{
  "n_layer": 14,
  "d_model": 320,
  "n_head": 5,
  "n_kv_head": 5,
  "head_dim": 64,
  "d_mlp": 1280,
  "vocab_size": 3179,
  "activation": "geglu",
  "norm": "rmsnorm",
  "norm_place": "pre",
  "norm_eps": 1e-05,
  "positions": "rope",
  "rope_base": 5840.0,
  "rope_fraction": 1.0,
  "qk_norm": false,
  "attn_scale": 0.125,
  "bias": "none",
  "tie_embeddings": true,
  "parallel_block": false,
  "init": "orth",
  "init_std_qkv": 0.0443,
  "init_std_o": 0.00837,
  "init_std_up": 0.0443,
  "init_std_down": 0.00419,
  "optimizer": "muon_variant",
  "lr": 0.00521,
  "lr_mult_o": 4.0,
  "lr_mult_down": 2.0,
  "beta1": 0.95,
  "lr_head": 0.00453,
  "grad_clip": 1.0,
  "warmup_steps": 200,
  "schedule": "wsd",
  "decay_fraction": 0.834,
  "decay_shape": "linear",
  "final_lr_fraction": 0.05,
  "batch_tokens": [32768, 65536, 131072, 262144],
  "seq_len": 1024,
  "doc_mask": true,
  "z_loss": 1e-05,
  "train_tokens": 381600000,
  "steps": 3285,
  "dataset": "wikipedia_en"
}
MLP neurons of a small language model. Each row is named by its layer, matrix (down: output weights) and neuron, and shows model dimensions 176-303. Each number is 128 + 32 x the weight over its row's rms, rounded and kept within 0 to 255. Numbers have three digits each. A neuron's up and down rows have the sign that makes its largest values positive.
After each neuron's rows, "fires before" lists the tokens most often just after its 100 highest values on Wikipedia text that the model never trained on. A number after a token or word is its count.

L3.down27:119078097103133150109145098084125027064114136204106173129209132153142125101161092182127114130150151177110160086095140165133174212093150119173178155162128098165106132143102113205144132111064186140138100104172062176125085168102152111126123149110109113150110128111086138122128122187116132127174165162051107139094083103170141124149115106150093166131103103081082128124148145110125135135139
fires before: "\n" 50, "of " 5, "(" 5, "−" 5, "\n\n" 4

L3.down507:138127138138133130126054056066056109136113141152118091064118097130158139121119119139182116143126139108098143132079133136129166084108094171192201136135137113098073072113119158179111114140116131153181161110102141092135124141200075165077098149125194138122148161118159103116152168123107166109162091123178139165146119115114124079075146100143171184093132084146118197132157113155112122123081
fires before: "es " 17, "ing " 12, " " 9, "g" 7, "ther " 6, "j" 5

L4.down276:126074118128145142115122104169187126095149183101125173064140158072125118104159158110118136168111114076115107124114149073060091076094169135146156064136172094107063069121103126084167130165108169147147093056158124093149121127125184143068079113132101193146161190115096083120061108163151094148117167089067152155105136216086167134159164145159086146103104174118115168150130191137143143142101
fires before: ", " 26, ". " 15, "." 9, ": " 8

L10.down131:126110150142180179132109141181152077136159140143204144111183056126152165162109085109094117151103087121147117119115156081132124085124121098153114137115126137039153076154140092127173120115147125109184082105121144105177147223130139132117183099162093106104097188174166137130146138144103120130188179150121113108079143143110122066131176130095146107065115190122087106151136161125087066051170
fires before: "\n\n" 55, "\n" 19, ", " 11, ". " 4

L10.down72:163064151089155150098091118099168098181159120159139095101109164108150119144096165105119117108115136128090150148116146169140081142131116136142122085109177080143152122149179165111169127145132083078172130108181107142127072111148083117148118129082153163100110162081106109088210107084157175130099175118143135161127158227103099139112099081147074125204161188150104117130120137083098125116113
fires before: ", " 22, ". " 11, "\n" 8, "." 7, "==" 4

L4.down1266:080160064138201175173105128098176184168195107099144157089122111135121114128091147147127115122115155133148188175095188092148145139153155084123104116110141132082129116111141115132088159143152136034104200142105113134155108159157078109124106102120158138116118145141144113156107130139125114117127166150125099130159139134095122137069101141182105105142145137181123111162174163114093099131152
fires before: ", " 31, "\n" 14, ". " 11, "." 8, ") " 5

L10.down170:160104091168140170109154153073140143090133081082157101104165124189077145125131108165166126131121149108166064168138098148147106098125136168164115193131136088103136112123114091100133127155138167114151118139133179192102087157140121125138180162140131156176109173120114112109116154106107173150133154097096110140144127124142124063150200097106089192145100115080176099124151139118135166149124
fires before: "of " 39, "for " 8, "c" 6, "ur" 5, "ret" 5, "stitute " 4

L5.down145:138116122077061113127120138176118129109112093065146135070113086163135160117138106146133188122111167134081097081153144118099073122106093102156087099136141157139174098146117165130137106082129127127145119102161115115132117124102152084109126115158081096128131091103101077051155128152149138066113122149146148132044128190114137088094119173112187077122102177129145093126151119139144161128138
fires before: "er" 13, "ial " 11, "er " 10, "ing " 9, "ed " 7

L9.down509:122099091128152181115119077083136113105122090173128147126141094154134087125166137187097198163125158127171149140101114184147130096170064122134135186118155130149153150153071142155111163091162142120112131083087159114134090154095153172170118123088145165163148181089117119104177087108126150121132139108131182112089152183122092097146126209128109171122091123130095152125124125127131138103117
fires before: "of " 27, "in " 12, "to " 12, "from " 6, "and " 4, "for " 4

L3.down333:156098144155081111117143071133110088061095153133142107147128092075151140170150121090154135123145122123124156128153218103159069173084148113171161090162185128158181103067124138133104152156060195145130106168100143070120141204123154119136131139125105110151098146083125126105160200074150144094105149141071099108123095151122108110110137059151159146150057124107114151122119217147104094143139
fires before: ", " 17, "of " 15, "." 11, "\n" 8, ". " 8, ": " 6

L3.down263:112136138099169093158127059136146107206141119109115097094084146101138158114179122131148083125136072190183164127146100094074090107129136124098157120124115170051149118111144139074137156135102130122187161066139129148056049160185128091156188112130143073161121159149170071153097146063144151135149081147089151099126090118069082124122188145113126069151141178088137107129125150130067094081171
fires before: ", " 17, "\n" 16, "out " 6, "ap" 6, "es " 5

L10.down79:103138142166166129115054185092126161086160119144151156109115091134127113168161132135145114151102107110073139145145124123115132118109111084113116153087155183101163126138158126112187134125157124121146128104122136046119065096119134094140175111132074098123126152119143139117159145108142127199140161152141109141158170118120158055112140123100108134100106082107129107168088103090192100136075
fires before: ", " 19, "\n" 15, ") " 8, "ity " 4, "ous " 4

L7.down1157:141102103119128108130136143128110076077140138169177164084103079090142117139167148190172127137123157088108119116158086118123132131062131128085150165130153137132155077137182118148141145094088174098180146135191191103111130148086087174127056117108134146133094119130086125079130060102157125127183163122106166083161125122131125109117192153158176103074109128158100154113123104145137164191143
fires before: "ing " 24, "es" 8, "on" 7, "es " 6, "e " 6

L10.down1036:117141094125112158140110151092145050162110126126097125170107136146117158143154098163123148164132118106114148165192106148144154161195100074151056111104122096124093171178149102159140187106101146107096134116101109133145175191182133159135184162164168112077121169102134125110131151135067105165170151125154063126106118167121130102175107125149089202108115143102150151093118154137157137132101
fires before: "of " 28, "to " 10, "for " 9, "| " 6, "in " 5

L3.down438:109180107129081120145144158181141141136130106126061090117182183108116105120138087108119135074144123117175163127132122086109079139158110128155103083093165081144145075126150129134156072086131095096179104095117158097224110108119114126140138139125132076136118118149080089136184125068101106000119152117103096171135130150174203058128111072152124125079110101107107182108148169130115125131106
fires before: "ial " 12, "es" 11, "ed " 10, "y " 8, "e " 5, "ov" 4

L9.down875:191151077131079119098109147086180092146085085100133112127097095124051146171138135166115147078122037122143184099161062057147150100141112111132049150126097088114164117154103126181111144180120018141081110124095093128140148152092090164153154090155093118100132117063131108107117097114139123150111115166120165125102117127150130143060180118109128135028161135131098095111169104159111085076132
fires before: "by " 18, "in " 16, "to " 15, "as " 7, "and " 5

L3.down60:091137114081121123117074092093102059133123147079141122110095124176090165114084104178112138131105148105130135072120132152135148148152123052129115201182155181052137116150126120134169171122113176114171121180176104100111138085143100118108090125060173121102124127102162178101152158067112125095129209161150134101112114118118183112087106125183134171155183179090101110125116195116176165152091
fires before: "| " 19, "\n" 15, "==" 11, "ing " 8, "es " 4